From a checkpoint of a small transformer trained on Wikipedia.
Training: a variant of Muon for these matrices, 303M tokens.
MLP neurons of a small language model. Each row is named by its layer, matrix (gate and up: input weights) and neuron, and shows model dimensions 0-191. Each number is 128 + 32 x the weight over its row's rms, rounded and kept within 0 to 255. Numbers have three digits each. A neuron's up and down rows have the sign that makes its largest values positive.
After each neuron's rows, "fires on" lists the tokens most often at its 100 highest values on Wikipedia text that the model never trained on. A number after a token or word is its count.

L2.gate189:110155116171191176134138095129160103101095172167149091148097091160156140141142163098152124157135073059144130114070156120133117161120156141111117095117120138125123094123120127239121117095075112117084106140097089137152170115224153146119144110122108088076108103133144139169134086135087154166120128069071119053158113107173101079120111137097069131084153135074214115121138142108088132114128088170060133076125136114105165110145128113115075228145156097142151127220153122164128141080155145156072098113169116142141122148092091129181102117136135101128139126114141177130123108137111138111
L2.up189:141105163125143105129085051127129088180113116070104190198108112144133151093095186135145159157163091127151157156163127182170075079080127115089139157121131114175164132116152140081082051157143118105112099127147095136119107067086115107126120145106091059107133083102106138094109174138132147150142194111122155162118169148157154109130137133117150178137145101149179100128098114113144198146107150120166096107131107097107096196110141140129069086116120138158099114196112170067175123126112141111057102105111144109096145167106114088145089160178164172144187130073167139092059073142125108135
fires on: " It" 21, " inst" 11, " const" 8, " histor" 7, " ext" 7, " enc" 4

L2.gate571:090116104084173080100139140105200110138141136091137053096149146115175146125151175123107121127145112095134118113092154098151119142103103160155115154153156085145061071097064088134113177065158098075122102103122118130152102110180093106113200119191119153087164139127157086118151120122143104140125141070100061114100085092071136212133067144145130111146123093084138146103078146070125098164115165126100178145190150127124070080117131105119141171088102130107127113165100140190123129139121081170076172148078132148126106186126158173143121161149141166099187125120136110096170110189141120132
L2.up571:092095175082133075125135165141153123173140147114111131078138122133094149105125134132180090163206101100124140189139146141136085103051101120157103123129157139128101081055114107129153154067127073087138101065109123163106103142128094141178193154168138136112195132141175134120151154148190109121115153055059137146153030141076134114146123152142101159145112138122174168125100162112104148172189133156174114114142171164126090136137178082131155121153070132137121154213084158145109116133083085166089119145146125122127080148124110144139158171095149130189150102124156092144110160158119165172
fires on: " ext" 20, "|---|---|---|---|---|" 11, "History" 10, " enc" 8, "arly" 7, " still" 7

L3.gate155:113055078111092113102186089094168079114102141081170167101088137091144111137088147153132063147100123099127107170147116153157077167122170064118161170166099157071118136137152072118166133149083145162155168081114052133118125092099144113113132144110085088146074143138143120094127103085129128116128151051156129159130109122182110105154133109109096052157138128122168174117077109109108128161133153072139160098168131123129143121124091154193074058126092110164070098103135079177148161115125121111169148099156190117199138113132146067074110123104122121126168146074170142166129126124138160158
L3.up155:151138065217106133028176102101081108134139167120173123075165090140128115212118100091129094142113053060097186226164142192085109150177123149166141143106147121081156136131112107118125087160218133111125182136129104124162187092097133115108136083087168126125099183168157162125131121137156118123110136140145091065120110085108143105126143137146098159144124114132114149130146121159136099117161107100115079163086153140129118086119106110131110167120074110111179084087115121121067159107133136112126142146124164159168129103128144161107193153119151109110093094081137083111151095162160103109
fires on: "ig" 18, " manag" 12, "retary" 11, "mier" 9, " director" 5

L2.gate549:121133128085040127058180139099143102102121119154111084144105142071133097143147141155130186126102125115046162130115140119116195079097087150161139152124078167182059094072128103123098126098117118112113141152061202115141126133091119135096111101128184170117122065187111124133101112124110152114113104131138106127075157087146131094144129119202104092136115131127088083151142164125075152108151117142112112152184103076131070136086144090146163190176116141119100062093114093143154158132118164133149116115134141112156155125073116075114104123099126141123054195089114118047133161093081108129
L2.up549:053129099092129123097176098078131157147112110168104113096110112092157150143114082149152132136116111105094171201150146121138177059163122130155123108162083090140095109141150127109088159090129204108118127111069216139087149087113209076105127120153107183127103096096135121118112083174117171115108123116040119122157139132139147148117162136150105102129109161133065146115124106107118117083178102134196117092161090110158108097120204056131145118147165159103092156123136132128122159123089115172135127115165143147125169100098188119063155123204082140106136171120102061087105122083144121115
fires on: "–" 34, "_{" 15, " [" 14, " #" 10, "^{" 6, "{" 5

L3.gate190:079150082094101166105156166157124112072144098057087104149048140128188102163138086097106080137135127158133111158197127148130122157120137128107161110069094133174082153089144142121113161110115098119079125084079135078149118093167177132101115053162136140151114151151161141094097098108163141067102085089034068129175163181186115087129161153150114135159141106146119131176146109085115156128144079133138131087177161099129111180107119122074155095168182118166123128139120130112047117111083178102141158137099100122118127116143154152147118122147159125116203051113133144124128116146083148111
L3.up190:115107166098099130147153142153143148119144165073112149147065147151131111184133081128121103143131099111012070119183168194162137109159152162113141097106062140152132098122132132156203127118145118126112161144099160109159125149115127137038106116135081102142116131151153095113132103133112175072102131149125142123124128101123100091111104113121164146171092097118092111161095149127117053097148122104087138125171194143159083096146076144041116111124129144133129141163062147126058091124065138165098117169166132106157072161116051144123146100114182107120074061162148152102089151167106144094
fires on: " Res" 18, " Pol" 16, " Sant" 11, " Congress" 8, " Cont" 5

L2.gate471:105138186140047107138125152152104141104147140144133101114137174165141093139120135098130133038161080127104131087174151123173149049112121092143125152169071169095111116195143100134094175163142134154114103132120158113079088073110194167104142069112171075084116189161210137093104146131151053107134174180111101151132179170133127159151148113075105109131132140167119113194126112099155157201131082139170175121150121153152116164139097111169139117136096141091139147166151103071066148167156101101122088089076104119109136134157124112127082167135110171110120132115176129140134108184144142138
L2.up471:134060158165153170157125157154166112121138139161117117148122113133118104161161111064132120043132165094107105133132117165133096028168110137125132111133083069121159121178139103089144154131149122194104115170137152113089103150122129147155123126140133112151096154139183107200120128159108151097127137129074123111130115081119177109118107108122135114082123121117100163089197136127146132122114133120190164155073118170145087117091106147126119136132110079109084133204086120054044080119113117127121132090110121054121093094157078136153057185149124180083094129058159091170190157171160118134
fires on: " ad" 15, " mon" 13, " Ad" 10, " located" 8, " moved" 8, " original" 6

L3.gate104:119058132122131117141124127138103080157090049100067083144110113121110102160116089129111134134176093093103122078145181094109160143131171128143073153219144120118129108187140153105149155122129060193116093182116113132083199093134185183170184125156139093074183134092102126136102131165107062112137159141076158127130128147166170122148142121117146103096070129110169150166132101118137152119085147108116117150115225144122079129119120157065166076146132193136146134142111151126147155097112173164124100158178100158114119142090073099115163183136104163094132112179142125157115089098162131130
L3.up104:118124182162156149115102137131131186126125122106123086128156142165105124146121115160129132114117129097157112184154144081156157115120141113117117248125057152115082128160142139098107093046144126144218086109107093103133128166147083083095158167080130130166109159134107133142125146181147155106144117133144138214099142087130134134173087164140091113136077143154139100116108142128135090151138065137127116104123170059191103182124069121136144147154127154154111114124158141125126116107127115096169142167170156111091140192116053159068109073146130096055152117101124122133142187176030118146
fires on: " Ad" 20, " Ed" 17, " ed" 16, " Stev" 10, " Port" 7

L2.gate268:141152105140181140181135090152146135069167112117124111085117160127150122182145123099092140132136123106177152182110123069132139147099136114092101154132118098113079058134066124121108157134143126101142141143147152102117116135171187208143120167172100097087137107071134143150160102122123107118224154125149109087151124163164114151111170178138126136114075098108105183092181155146130107154146143077139062124136159141161133179115143131142149143190178096135182149144198102103204151048100138145093168075098116167064101140099126150113047081081163124087122112125100131133100099152120149175
L2.up268:146090109163098125099063112115187152095170087140102138145121133065140128164111164138119153117115159143129140159108161124129072171100127129074178113134069134144135116107178109131152110192089163092115102173179109173169122095088113196114125144083142086113142097113140144129112076111067108132135092105117089141141156159136154140130150113113053100103133138148126208054200105171162157032165153116167116099101092173114116153148103117153147153099160101127112087189119127125140087084143114163098194143094199106116113140091085106155085137111200141099109174114166140143156153137145136177
fires on: " sh" 34, " exp" 20, " form" 17, " lim" 7, " earl" 4, " mark" 4

L3.gate356:144094118109148062132138080117100105124122097111128083146118122170168106083174079191158173134093167058119114099062125143110067105090157133133190189200101150173092111108106139139114141107107090115123124113120168060148119108110115121157182108123183086113056151136124145178167134095119102121131155111155148151188130116157072093135179074172123101049114092167124180127147110165116128124046072090136156067106151087123140135173116129103117145141131117124120072159090088132132136119113132104119187104139079107147183106111151123098123074148137146158176092096124124155075138114098172157
L3.up356:151108134113110097119151168098168165113094084129164109116111187144158164126118102154171105096112087115073136116193081157146181085142131139150133062132130114103135128100203139103146106086119065108107133129201126109143138121130152156143157140095115100118119110106164162085106130113099098134120172143123102171161131132072109154104136083135195165192100126144173157142157118204163105078109116081167100124064079084121082112179133123125112094131100090157094104123111088092151150104182082140148136035131178091118159172090088138157074110138148210145184115151167168127146158103132085164
fires on: " rem" 24, " un" 13, "resent" 8, " exp" 7, " sil" 5, " critic" 5

L2.gate524:135136175148075154110166137141099093165169152121068104134104157120095106103084197133123137048161105150120106086140148151142113128122139139150152091130118110069099115059110137054162116132146105206151061125065135152152080118117087147166159103134174135093148111145132139124092126161128111097203177124149130111128089146137171170066126061119110126111125108192128124096104114164109123131115085079099152132107101104150097160127122130165131090081140155130070132252123177157092147114153166075164155160093119163158153164147150090170120158180128166139103095156153079096113131161121096111
L2.up524:157089144126139118081133149157112115119133102152081157093092166154156143092095167164116120107169126170169172125161134222170107175135140138181171152137134157094161131080079101110128099216163129181148165079124085135177066124148079174139170140177133136100113111149164119140072172162091107081111142149147152137169129100178152098134164147127128064141124135126170082132109149175109097120122127129132140151086115106130144183098077195140092119118131128043133089124113107193170125104123146105138153170140170125126185128090155118169105118168069174125145074118124098105142142136033111151
fires on: " Congress" 13, " Mus" 12, " Serv" 7, " relig" 7, "unicip" 6, "isl" 6

L2.gate526:125097160114125134212136139130120134121217092053150071103160152136140140203154187145107109157141090131107114183097117116125144174114135140050121112145165170111147068128137117125152129113150161111097118148129091121139138172131160127126158114141153117132146120150098101170185096206159151189118104067138078118086129140142103176153127171132160152125117156170093153155116117126163148194132101145130151111125151149127136104112174142165130191169113198102168083141140168101118177093155150138192121127151165167088086156159169150112138107118085035116129116204159149168175068102115139149
L2.up526:118121171163135160114140114107125102098159122117115157107103110134145127100117122080129171173151070118172116164105088182047099138126091123134125078106144115130192127135092166136097132120112109014110113106128090165203098120155075179117189134113162196112123176105112092112104099123178118047133088121139138127113171132134079168068120097134086104130155138139149091120149140112138114128086130114130072108123159072180153107114212131146123143151140167148192085096157136155196151121085126142143081075100121143149145152181129145108125113105139136061114157139061105142198140113099160085
fires on: " Li" 14, " Scott" 11, " Cr" 8, " enc" 8, " cr" 7, " Max" 6

L3.gate302:112078147119105149086125128153132141108128144087151071123170131112083088115132113141083131100148163154120168109106101139144111145166142106157097131144095120140155073076154104148112114084139143107130087050086121158089101101192102104154113169132163164144150094110190152129146108141159109176063185110147089148106116128102086155131200087139144103173123140109085210125031136112151120130148130063101165141192081164099156122156111105150073181098147108129137085090203153123123060159180119189122103068112151102117112128088131159139114123105154161118110178133181118082124134127132205111
L3.up302:110147088127147139139150216136109093058129115135114183127106141100133151167129104107090118133137163122098118161054110148169102114122130090110104170116110135231076133117163148126145076115132156111101154149124169168143192143102136074048141142130144178113091113149094051093127129148142115134144102171122175104087122087093156153127216152159162108143097146098108059091129114123139112090100102098131131157168133079090127101155162129185144149083116159112166175089110075084098098120148135124165112133174187106123090164113081090072155127124147118164110036150077115165127140116143119143
fires on: "i" 22, " dis" 11, "ru" 6, "hib" 6, "a" 6

L2.gate191:198163208132065094107193115182123135137182156102093170195117153102154123091135103147161119127123131098116153090076138158133056109136123118093091118118185114153191133165137107078149154121117156114126138154091111111106098131118118144104090139170121123102162162095130163115186114108211114110103128145132127135132102077131089136131129144178142141131081125097161164086132097097119083140127058133110074163145126117152149075103224130147131093113174086165127114142101131116198150132071175087085144133061122182138092221112124119092165115123135172096132076115101089130140160118113147124
L2.up191:125161111103119115158138125082128222122150154112115136165103141109193170103172117140098146077049151145112119163159079159149153098174138150184132130073125141177183193114111158109130162150120145093153110100124139131158165145113156136043093082151141144115113113109117143118140133166133095102154121127115125144195127144125151154143134128146114113114207107137185129102129113138109138109150143110127107126102134150142151181137180105113085136162128096171163047133110156161123158103134173146103138128149180150111024201128118173156110142077158147086130213061118139162144165163193123204
fires on: " design" 18, " Qu" 15, " Mod" 11, " II" 11, " Bas" 7, " pos" 6

L2.gate263:126132126110122123120131158136170144132128134205160126181130144212134141128137172152094120088110080161153176160067083139166098161167146130161174152146171136140085085032120144171107112187113139121126057117175152141169153072112116118182142135163091155060118160138127156096146068174088129129115162117160075103079083091076100118124126157076143153054068188091156086082108138163130149097125103125106111132146142099130159113139144164104072104063038113139132142148106122096107174144110117150101114122084143125109084146090120162123136142147148089126130127150163109133159099100078094152
L2.up263:085157129153109126113114131134202151115120153163124118139082136196149111109164128081096107043080126197107157093086139117127106112140124144086148131066116121143165083080170183164128051132142115140167102086125174148155138029158158150058121129145143134115189168174164180078158144187129168093116151125149122088098117111118107128098122102132194142079106122130140141127078121122119154092140068150134066144125180133158115109167135136113086154114141107179094091132136109102086098152133116120179122068142149115146144146105076103115178149119139138119122080162148109120074175086150089205
fires on: " exp" 32, " Ex" 20, " app" 12, " opp" 10, " ex" 8

L2.gate390:127163116193132125134104152126129115113142110119089138099118142175182059154138120118130082123142160151159165127073112194166102145156145114187099088094092147141142205112146163111096147118120070101174116108145112103137113122108131161000142120206081137133108138134179070109120114173174137112072087133080114124154165095098144149138071118092167147130170107135120109141138141167120115105118093155087168169105149104139122073111144105073143131132168092087126132124114170160135156127043167110066099140152126151147135208129109129078077128129101091144132164164103152092130141090093055144
L2.up390:123139097201160111133129146089150125092150125055099130128084130154137109137151102134034098126132176093119136143094111157134088115146117123136105121061056135151169180143132172135077135100106085109141107085157119094102075190110150156069116172204107149135154123124132139089112091144125138131106083130125115113159172067103110200179095069116149164125163117118082148140122138209141101100131079166059191166095173104108113082096142089081150150137159108120128114103141087150122148121094203140059101105137143128124106163084117104097080133137108119153128155154085131158112123077115087176
fires on: " Port" 16, " Br" 10, " %" 9, " Sec" 8, " pri" 7, " k" 6

L2.gate31:121129152126073113150172087151133134181147087085075064110173172081118132077143073156047108166123120151121117135113182159126143069145145133157167108099126137110123179110162129099144167109117120149142110074099102094137095073076149162120133139099079114150114152088152141159165090090204098116098107096130120111141120043085175089108105096140099162067142169115111097114116070144147133109116126126060122120123202111120203145179181126067099114132093093129124097178109127176122112122118106148143140179098125149131149176099125140144079111093196098102067136099120167140129071106131164120
L2.up31:104144175166074130141175142137147162143081152154108151099153178163142141128112035156097120131161101101138077133139189133160124095134125129176140054130061122163122123132199154124150162058109147110138154155153152126145096100112167181137159204074111113189155161099140085134152096107143143139149084153135155137170119112161199106100186099143117157083136199122180102098130119174090143133109145179077085037154174139120143140132156132117120095129137127139113116146110109153140110145115093147181111149132151135117188139115152129191174175150148112074046118111079123115136115106117113075
fires on: " Miss" 18, " Sw" 13, " comm" 7, " miss" 6, " Pac" 6, " Arch" 6

L2.gate132:056132134032114140133116156126085145131130120084062074054100127125113104131130111165163130000109147112115104075103118140142143155147102127125130061108150124116121117066148127091105161148158128153172130128117169131141093058148108125106097081216156142099073153135155152123108145122158135180116143160100147103154122136205154135110099120130145172138106084117089159125170110116145187151150126142057112159069072117137107120160066152096098143190104137140090116141134160128127147160144079151146143102144110128097175102087116116113155123154119085149141167121159144050118138119176089126
L2.up132:089117131079107068141077183119107118153166237116080100137097125109132054098133082133158124084074097157139110100112177105153115152136101090152116055105155141111107110114101141082166134098194136149182107068114111133125138103101113129150160103100108111109080129155119168104143102198105115097118132130115145062075098106159091107118099128109155138119086092117136130095168127135071095070103139108109115156093149112143129116154114230159110081114139162128135138103170143143103125128059138146050160072153136125137185137092155144104079117183143050115148128139176151117184103113114140114
fires on: " rece" 15, " sign" 13, " inter" 12, " cre" 8, " ed" 7, " n" 7

L2.gate550:101095110110136149155107107106138209159156100147082135119157170138156154112124105175113113182061100070090177103135177101102134159120131159128093154114086116095117099084153149083130138101125113160142088116179133101171163138111112149095124191146142109067111134090099023151151102120125102141097132124104139117126106170108153162120160189131109154135134110147120107140160150107146110132129102201127133115108135128110169131127073108095121148143123158128137140127128066189156147132118151054151075152181124148117152089139170138112093140101170148139056118083243172047114044124082163141
L2.up550:118082152157126176169099102170187140155114155107124160125126137146128193174184103124133073135120155116139180052104129138134121181141123041109159112053096133066163095149148155119109080092089108083100123113150154154082133121094137173117148157143137143144091133120096128112128080163181163133119131112086171165085111171091067121077116116098100162106087107123111117095135108166139151152135205101099125107096159098153117123111127133050146106145203098143121127127063087138135099140133153063168137145091143101158119146174090104153112116145112190171065118120172108044128113119124149181
fires on: " tri" 14, " Que" 13, " Ir" 11, " Le" 10, " Di" 7, " ne" 6

L2.gate289:116174141097156166084141182121126137125182086111088110178088112068169164162152101124204127118136160145086179084180212141114085124164133081125146144087077111166174138147122119108078145119141114139089168099175139144168139141139175145050084090178159114124156162147152099127122147097133073058165154155124133061133082150114156145164155068089064152105140093115125080083110125123125130093111128143151189120165124119077089139180139115150157088152110181066127166105103186149104105124103140118127163125148101160164179124076093126187102153125167147132101113154134171134106117133131110117
L2.up289:127140134103137142118099141070141080184149034121120105157062142117162127166162146104159174128150220119126082103167178135121075132130116061115164131186130108162167122149103133175119159076186065102100101095183160144167143093174164122084081139103178137151149162141174095129152182150105151090137178120174107063151081142096142134136115133125098168174155093074174118131120113172138142127124171177110188171124083095086094142127148145122111140135123104118098143087094164170181171149125174167088138156121149177142134134100145160120104190121139151121126161115154107127124182094120119090
fires on: " Total" 21, " Atl" 11, " Ram" 9, " Mont" 8, " professional" 5

L2.gate121:107083119128128176140117076155140119082088154178103097104124095117115095182111112111052095112093121110184093169204127116117129124115133154128207070109130091082066106133158148065107139152150103171121101100092173169208166120078120186144099134147132114137112143173114124105114086145174134108150124122137081133177132117098155203188091121097126166114123100073105107102119087132136094155163100171129113156184111155133173155166133156091105103155126126134109148172123171178094077131133120148157150101158076093162096113191115139162070184131126137101105156090164185133183095117157103123
L2.up121:122063151141167150157131082126111124145141113105098130143112159153137108208134077076129141125133096147133109130217141119126189142174106126090175113111207074123110134095193145103102112149133150167136141122082124153227166195082079193103098139135150140150106125178046155116113108176138148184106144138106134100119135093180115154140162132180111111092183139165065112131137110131087126123147105163102183185129126112157148122159119145147161088136103086129109138139162138163088092126094198154154185179155054117121151079127152147170102108158166157116134087131154150118142119132132150089
fires on: " le" 17, " Mc" 14, " Dav" 8, " ra" 6, " relig" 6

L3.gate3:133152144131155117128174086147108103073142114124085146056085123170136172187158108138112062112166117120134132128139157162090109177187146145111139095188143053058112177113160087156084130128175156138125137188110104169099112064143122126108170112178181146144099135089095146081124124205146135108101085063101147131171077140178169138096158121099104180109070154144116153133095125184122182127100106107102185091124102103144125126110122154132102081136084146095196158105138068114123143070112098113114083104148109154092092074158097146147108143149153127119130138125134124154121112037129133163
L3.up3:139138118166133219132111128137125150140145118102133154157079188127157119180102155100147112125125143135128139111150163172181111121113152088129115135161114107091166124059127157144073166153218116149130099162158106068121159131150155130108144150043200156066129130137080192104132130152124163108132145090186102165039162089112173149189137107113127088121086119156177077121123147090133129166160062159168121086134125113120170154104125124157107064092127176123073108129081162132148093122050078163106115143137160140169168094150073105113089088104138153126131125138110151123135147125106109194
fires on: " part" 24, " ann" 8, " Port" 7, " mod" 7, " laun" 6, " Sup" 6

L2.gate115:127161102120099083119182070161139101112078137122162124087080063150120103082189084206152177117152088148096149168099147118163144109162095179150158102138119136151073121124062094136163169076130108154066166132090136099099156126122111121104183088143121106168074158107096117080132156214119109107115137151107134140171187086145108133140100135140075120120117108127065192133116158111122111157046120135174114113128111149110138148133148116162185160171159120147187112074113119085053112130126108131116121114155080179105127137120152131120110118140124112096126167146065165143188075149106154074
L2.up115:111185104114102126104187088175115101143101121164134157139116065130115128130162091177173175113145140151109136151084138138183151143152111185141114139090099123104096112122103103122132209054092101122050153076109100081082171125122103161113172134123194110092116180099099111064166139167143101136084118094125146094163173100175086134140115144143104119102071103134072161114119083097128153118086149112159105126118111151108159143120147100140164188175120103159181097070084128079069095147115136108129092082189079198101134162136145123164103105152070113106091157100129158143165112139128166077
fires on: " –" 56, " -" 21, " —" 10, "|---|---|" 4, " +" 4

L3.gate525:147142136088083095169125142094157171159104139117147096168111148165158175167115099117144167126156122145102134125122082155184083131152162121087098137172090113075133101103159147091097178140129126152195112156112168123102052165150127105075119206129188107094098141106137117196182100198143123130089158101125182177059109163103197112132172103145143173124159129144145143111152111120119108166068120143140102072177114131204080127161114155099160150168128057107109064179170123135180125145155123123083133103098107166118093150060138128089120088145089146136143100154132132102123145122164166152
L3.up525:156131133137157096148111082135096124159165142141142125099073109085121110142076139175147161158131084206100108160143092112146086148112140124113107139149137197119054119071150063039122093137093092112123153151094064115133159138067138117109201137104101162082083150113071172091106106120137149083107076161148095151097121107137139148100076123167134124137155102205151127162141090132110125154070118136120155211197180128183092142124160104120137105183113152106166114111100091078109155131108141112055173117101078160125140189145122096126114143128113088146152119152111135141128176172094103107
fires on: " k" 20, " dep" 19, " reg" 9, " relig" 7, " commun" 5, " c" 5

L3.gate61:130133092085109130170140136142141150115097079141116077140085179155130137127139105134146161090093134115171094088126104210142096110132101105107134161114059123145175142185150115151110125131128142113157182153148158185156141244168145099098122134183064154098082112161095117124130084168153134157142172053094142119064142111116148179107210167158101191154122167134158082112156157140122109134141191109124150101180133145137095117142184153092142122090124099133112145140143171094107129076119080132119207135101123199124078101097112110109121188100107147172121120154187118128114119098106148173
L3.up61:092087126137128103149088101136149146125054095081114114148115143115161180094126124123115144118099132163139128117075164128143115073136094121104141165120130175121144105156116099137129135098174107135184143117204136117115152145164167110107158095213096119030147073109113150105058131087144124124144130154132157149148140105074127083183150149113152105085122152178118084140100132100128105135082099174152208151172124145148151138204187151155096068162103104130090147152076159130068149138066114120162142203125074169115140127089138131124077187151098132199150099189119129091138167155116152120
fires on: " con" 56, " Con" 12, " Commun" 11, " relig" 6, " commun" 5

L2.gate290:147161163074165143164123050152161094132181156086129140126092127155199111122110191143093105086058067164130143139094104092078158111111152083131206083163162137109126149160135132115129093121114117090144094119150131119075134098072112099124201106148089071062125115128114143199099089127065177115095158155078151116129140119139123124105087128111139070106112107120084105108094135153139124138086176134123135139141132140153161100149168165101148078178118136123133127163146130129165212130124109081115143126195087123069119158105179073145114086146102163123095159135108143119085186091111152186
L2.up290:104139145115141095118135164138105144161103158137132139173165108114180123139114136119083137074095111145146175139119153124105148104055071173167108131132180143166122151152120118149192142158159148066115110069182095086138100112107124117062214107100127120097130083127172114145095109093067145114081147084061105166144133103103145132147130154137180104187147082136171126133170125204129166120118096113163142172113174131164149091107092097106158147155175123093141136150181158113123103124112172164104125161129094123120144124099109137137106130154061117083094161092153133224088130134057181213
fires on: " reg" 25, " pr" 10, " appro" 9, " iss" 7, " co" 7

L3.gate381:166144119172193076148170151149147117148138102181111104139137099151152121116147125166089094090119135122119124136156169090112122205130136207084091126144096095113097119083192192094132166127089131112115123187131111142184096180132186186108133117167168150206110095091117099081157132181191105123107109141110110126139056128108143157070152156096155079154131098133132117097149108142142125087159077152173124121149176178083102134133147172154147178143144053192135078142201099163139125083100166109103136119151149118149170181153150117121100131129119134145154110135138120195107064123131158152
L3.up381:131074170159124060144148120151134120135156160059119102137131093115161101143150210153110116073152163138153143191122117186180123107078102141119124112133141118148104104085148140136189152087103106087124174111113109144096139167084140145128122098155144119096105034174108104150126129154133147113136070126130138167093103096200139121149139115111151083122174126176105119161108128078129172148120052143100127154162141149116081120158121123094197180146186053174116164105114041087165114118133123139125151091119074191130077173158172099105122157144115097171142187156137175100096108096129151138
fires on: " reg" 23, " Sch" 13, " ch" 9, " mot" 7, " Ch" 5, " Mo" 5

L2.gate399:162125119123154089168086083154099085133121171132109179171167077163152098160140132134136114127132125144121143099096108140180106118156163097146115159133134164137108192106121094167090133094062146160095124095160114094073168136134120084096089154144093087075126132119118198120107129089087128170120194185102130142163046086169139159150124136124168191150106077143126122146161163141116117165186125090133145150144151159071167117130127162137119138122108102120118110143180088144160167114140132113130116185137076152139158139107113082161143169090129089141144105138171211208193115114232180140
L2.up399:157148158112128097123091098157116138160135087083154093147144132113190184169120111117119091111168132113053191123123124109144147103075071179122133157116112169141177142118080097140190128092117183187091149144120161088146164146160077085069134092130152150144095135165106100125097100179150114127091109152209073151115195130116156080108127115109148135098144134131134095112161134098193097144149127183191122142093157161114125093148193140134149107161121225105132085136126094143016102119143166138110077108095131157114144121121101096180133177138157117117112159115141125130172146121078142082
fires on: " en" 40, " ent" 11, " Ben" 9, " sq" 7

L2.gate555:103111124113211094153132126175074145128077112126118129075093122162134209191160093172121147166147103133119116100173153102091142150105203147139134091143133195104156152189158113134074081085131180087168143198114080170097112081131130167087132083178130175086119123098135136155082103119110093128142131113162152122106129121132157102126097101165137132126149122154121085195120144120113093148129103143081122181182173164075145104106068098112165075149170163158138219120164147122137131131078122074166142132179126103143147092105168122065109134100151081144138118129123120171134121068128102117
L2.up555:143126098107139170105069176147077131168212164094060136178128154055142140150093130127136146130142136082149122105164162117082136145124105099126082144136128143107131125140148137098164134161165141154070170139071135110151142124164203153115103110113122161050104133074130130147088051093146146124156092153083152116130140139186104077134131133158154108133115100144092108167057121109104089091142150141064128164221081114137134110124161150063115145121143116076066190125168128152177152149098154121175143164112124121148090175071156150148145140128191180119165134195141123163147112094147127131
fires on: " ob" 22, " Congress" 14, " votes" 11, " Jr" 7, " Film" 7, " Ob" 6

L3.gate109:137164141141112178160141123148096116102195126085123095080154143108136100089171128128132115131160138164151087089104131158081135149126093105113095147137160166170155123133140180099127096148145120139101044144067090173143096137070181135079170064094135099141131168099142192141163130119156203076025071121116106094072126167169149105131138161127115124137087153085159173111128131161122186157118150143112136141135125113143077117155132094144119147104042145166110173123160149153165099086153086117097170115113208193104091123122091123171119096154087146106083115135113138162121152108109093064
L3.up109:134101137156128116174106086119105122143208153136098157153141161092118124099149132172121101171055125093124081141131180205144115139185162129148183097126095137156080061156062139131157133156175114123120044122115125102142080151095142090068087096117087166140139180087142098072125144108187130125122167090150094149128103080078114151100152108116098115123202148116192167133132148156135131163112145123105139083188083076136148141120079209128101087117109110111113161132150179103131167119137116131169170131120129165080097137170159098168144138155133083136154178094148149102143076154142101185
fires on: " cont" 24, " Sy" 11, " En" 9, " Stev" 7, " Art" 6

L3.gate211:084097098098124188130135119150138133132169186072065133125064093128115120097078127145116074056154124104138160120174137089159099103132137169151178141108132148148161123122109134124114136069139077126211105109116154127130122110096106109100089152110072160138095150107128120187125197168139165137136106156144139094106104165055160106184115169140090132149163141164130169169085156064159109168153092165197087115135150157088131106131132138096051088153108077153137051183095115113122131042098170137136150110136110156155150130152134110140151123125142132098174165115171166147175110181102086133
L3.up211:146110089117154092138123110150111124133120102086157186132163120178137106185144155136111116140142111126126090104177082152042153139103075117174152139194122198086176100100100094155099133115063095058161140152118180174174118141141205164133147197149104120078139097161173097132151142100211126162106103161085140069110194179100089100098148158120111150139163151109164138174129097210105131136149085124139106115151156156100127117108132158126152121139095103082114129154119165107152120172150123099124142147095180127143125127171038173138116129095177167131101141104159175142121163138159112090
fires on: " sup" 22, " manag" 14, " init" 10, " ass" 5, " serv" 5, "sequ" 4

L3.gate415:072151123081102134083091136157140142137098115127115149151127202085144116112115128122154158072149148135142111112148138099125111133135137168070135074168113125218144144065156176112142075113076050103091054118073162158140101127100103071083145100187119100135197196134127165184107130159125156096132181120037173077109145166140091110128092144103187165113114151091134106126124182092136112118128151176107123135105120162147085100169115106049100118135131115145148086182112129111099155097117175143113120155130163074108154157138133126148127168196097138129146140182129143124105159094132126089
L3.up415:134171151105119139116177159112160067117111087138131220193174193163176150131128168161084143117155140117106083124131104042173156101124140103143080152162149136095141164119158118122107086180153113152119130128134188124083067154128137130126128125132104143139160111160146128146106144120124166120060160115095193173134096141122167122184123139142154124137076119112180123136154138148156074180136191162106145073068146082154106099167143073138092116171069136167069136082112087113156165116154080106088125112121087135144123120171095132040111165128094130128185138143110175173101151117173092132
fires on: " occ" 13, " pr" 11, " Che" 10, " Am" 8, " cre" 6, " Mon" 5

L2.gate165:086102165183121101160145075124137095123158087125147144090124129169156145153142109106077105087054129148161164157067151130116132192131100082101100157151140151100159133100138069161150114136135088141112164087187116206140135136097163103084188053165103109105189119100146152162135077112114169140108072114093076076118094131102101129131111105116108106085103108143097136109121092141142121151148160144151173138151153136171166102144177133126155140170108129125097082096155123115178150092149128116115084112101105120101151045080159130119117139056093154162134171104127119145103116153008178179
L2.up165:085152162146126159106176111060130082142069144130102178157143156140089134145176168099109108072124130137097156139106105150119125185069133084140110170126127118148255134155166146163129104105126131102123197106150079158114153137136156103143083096195110097112120106129127159087143090120076147100176115126104109081116164110084121163146179082117166147133135124162174116069120048088142153140122148194128111175151125100108126112082124128148115124177156084121126123148146114160094152167138184085143121092167115134116106146005154105132123134116152172181117145110063124140166139105097149118
fires on: " co" 14, " equ" 13, " imp" 9, " appro" 8, " bo" 7